Weights of a small transformer language model: 7.1M parameters, 185M tokens.
MLP neurons of a small language model. Each row is named by its layer, matrix (gate and up: input weights) and neuron, and shows model dimensions 128-255. Each number is 500 + 50 x the weight over its row's rms, rounded and kept within 0 to 999. Numbers have three digits each. A neuron's up and down rows have the sign that makes its largest values positive.
Before each neuron's rows, "fires after" lists the tokens most often just before its 100 highest values on Wikipedia text that the model never trained on. A number after a token or word is its count.

fires after: "." 42, "er" 12, "%" 5, "s" 5
L6.gate82:459558559507549422521524460401550481506541455474584506498521503435535530511475544549470573530542487591521518506560403474598501504455477444465462537530480498520399488496338521513559509551444528437497580495540449603565524495490492566525466475536510424567520540574428489519573504315475421510495466627475471540530379609552438460522464506424462479544513516451517470470411590518529511602552
L6.up82:509527472474449570521493507509493421546555466428494522491398534483508462550473484552485423534600568433449368578457446575585463501550499592472467505476537451492587524514472478516486480455454489471484471568487486541533533472422529471468491479517544463579542526577438545463553546491444536469455469565519535496581506465411444511446515529563405620514510491622445472452469635503468464434458

fires after: "," 43, "." 15, " wh" 7
L5.gate588:555562555435505530410531517487519562564566527506573503473399528466544454491484445459437532540496512451508571548428464521509427543538480540509483544442494530448534533517510376517536407587452503468533582432415503490543454486522492544573538497483638505590443499491423565479423586478547446495444552528455533552540398474573403515452440585533505467574508484524491445456505534550542503433452
L5.up588:539492475540508519420536549472478518498458531501530478449417538513486437466429530524546439583480403425508498489479518539502467489571530470458498555490524515510478561607460452398542536511502529554503491507505541477507509504570487474558588466496566499549499524601549407520454473460562495537586467456492595450573434497555505549475463519441526575480483600560478586499481534565440495501519

fires after: " A" 60, " F" 13, "F" 7, "A" 4, " Col" 4
L6.gate156:523416531548498512430447433556459531395501546475568552532547483515475431498475461568558449536451523479457452537548502484525430449509616537419498460466477540370539568505536381489532540502486485487543472383493481475521452600469455496475398514590509441492521500520406524452455507520477511370529492506503505544365462424491453462457596510418452416602568488424522493482555505541532579540466
L6.up156:483483502537357565529442433504477585497479481399591614437494463452550465522459405466610534347542537383545528443477453520540499454503482489515547576487499459436531539437453536502599439598477475462453441463528518472575620471468504470511582529456484466477509518357535518515462543474494518573500493455578496527526482541491537541476537468561458641431530535471451623495532521594459510515563

fires after: " M" 31, " m" 14, " T" 8, " |" 6, " G" 5
L6.gate555:528509514439480491492455504488416517446498452579396457558474490451475486494511589544466439488561455428488392484455482497560476455476551548524545507449485493488421582500551430465556491546536520584563384470547409402469512528507513579547520489477453452438440503499504484521443473477555492510520483468498414477488519519464532530486480477491532483346560460381534448522507603474470458544575
L6.up555:560385450456420485475452476473589566535517542425521481538470479543454510537508512424477477444502552483447481464448503529546521558551625525466404511543508474556482530367485478555590447456531488515505471565498493462519425476546439485573451532329550520436497563568389514548544499424438544448524549537533509490500464477461482480559424532442516508467485507483601411561471561468447495511512

fires after: " m" 25, " M" 18, " b" 9, "am" 5, "m" 5
L5.gate432:519521542604513586507469504458487503534450448497517443563512512533564504498501499497532520501423460506489569494481439509439506472527572477556561516514405456498353393507576474495556491594510538469534416514494482596458499457532495555522446427540474465481490545501554465487427504508406528550527558508536468468496369543565497405413502502495501572440542435450447518527542534450423492528526
L5.up432:479430575482526506566457557396493493543458500515506408518634532437535471489548540527479572413470476511539465550450416439500523523524495491446374456497433414471501513499542472496525551578455492502402488526456424484504498463513490561553480379561516383432503499535561445494502492534387457534477572529530453495457504432441501486477459460431481503482557531539558423616476481476509561471600

fires after: "," 22, " Th" 13, " P" 6, " wh" 5, "er" 5, " w" 5
L5.gate282:522462532516510440493492522454465561490501513532501469556438552460550534466515539488368458574438480527641529596423488543553458552523453488597550526586580467463564513508511502487478434549518576497562499529567512504481414466434538476505494499562515506574536502587552523486471544445506572502536464400530561538517469471526567486559503468491505476476465502589416520511517607480456428459513
L5.up282:531539451464484515546491467479500567464507533456453492446482447499559498513498517574528442462571496436513515448508437446584500506549616607474536450607494410502562453575606487473602541491482576530417498465494447463515467493557519472611486496456510514486474463579450545498527542497483542541567616524498472582510510545498389557564502492534466563443482518495464502473471533459495513549492

fires after: " d" 18, " A" 10, "ow" 8, "f" 7, "end" 6, "A" 5
L5.gate564:541419504453500476374433499538449540469408550484481475425486520535523427497483481544536514549458463425458532386469544540540466504530492589491474561509428499537456373477446466575518523473545505533551499532440480476523539549499530348416492485555487441459484500584448547483472479571538548446434493555524551497618437514595508476477515550440404503410453469403497574502515497540526581469482
L5.up564:476485582528445490499575524418433524475490492516586527522415530527521469521502418489558506463462478421506498529433520460492566548441426550505530586429465583521504466540472504516559513529533567468480601493491464483390523536560467501525449472428409447555554508419512454463451474499501500490515506512505420495392522503560506544536580456440483533470541411368573461582506434545472525463517

fires after: " M" 28, " A" 11, " E" 10, "A" 8, " a" 7, " B" 5
L6.gate511:481477526439485542451507412452453598489475509477488485603559554506533440428488559546531489507407454508452525495461485520518475511557453396433480520504522562408581567505585426475569484431388541481451493483538501509485480484516497491488521421501550501524387539560596533460488518561459465488550402504503526561555598492599486457487502460428458543511504481472478436477501445482487479459406
L6.up511:538475458459535418483513459569524384484557521544548494489523431500477406440459496421514458476549517469468523539431536431503523435471577498512541369490519489471533469484559500478568597457470487572480481557456495494500586595427405534501475527460489548505521550411538506514502506554587504467539440375558475475471399544422498429628463515568548545526557474567551419453533516454470551459540

fires after: "'" 11, " A" 9, "ak" 9, "z" 9, " d" 9, "A" 5
L5.gate396:496438520361448528474471492538438551524482500401561405398506553629447500587502501549516519417517462511504549460537452573481509554547616442548465383572491475587546507541455459533482495495525487488491583491487518497604529535549505541480472528498495440531510482573490552414425502479490437533556560433539604536520566529546522462551539548485494491508438473526417490386474448545521424449514
L5.up396:557527441477549568502553475563451471458469508449526509557500520572496468432478451479544441506558499432497538494536569546406394479472541453529524546548548509572536524411459483567483496379405637465480482470465414570514565585504537515466432511459459505481429541514544432572505531383541500557454527519477474426513446515473548487525488515538525488513518501591448477571636461521482463468426

fires after: "ch" 16, " M" 11, "h" 10, " m" 9, " act" 8, "c" 5
L6.gate34:517493483423520495543525500550558440488451432453429495481458473611579546495527548528509537475515472576435467512509568454569511541483447476543489545439577582418433512510492426543428452532497509551503441511437499562459531479441517503559507533508513453491442509561534505516516497513509482540512491533487540548424466513480563428434455589504518576415545476555591517499615524508545450462565
L6.up34:479499553609463468510587526515417374470442550485577471489524477480364580496536460479402473445531547513597441574502425367510522482461511498506495541530491463432467540471349539550457436517504481544495533569544466476486536572476394478536486541438546507528513425517437454626495478451638567475465489386445539476498497408424432475478499471486537427557460420518551500485452474491497521581470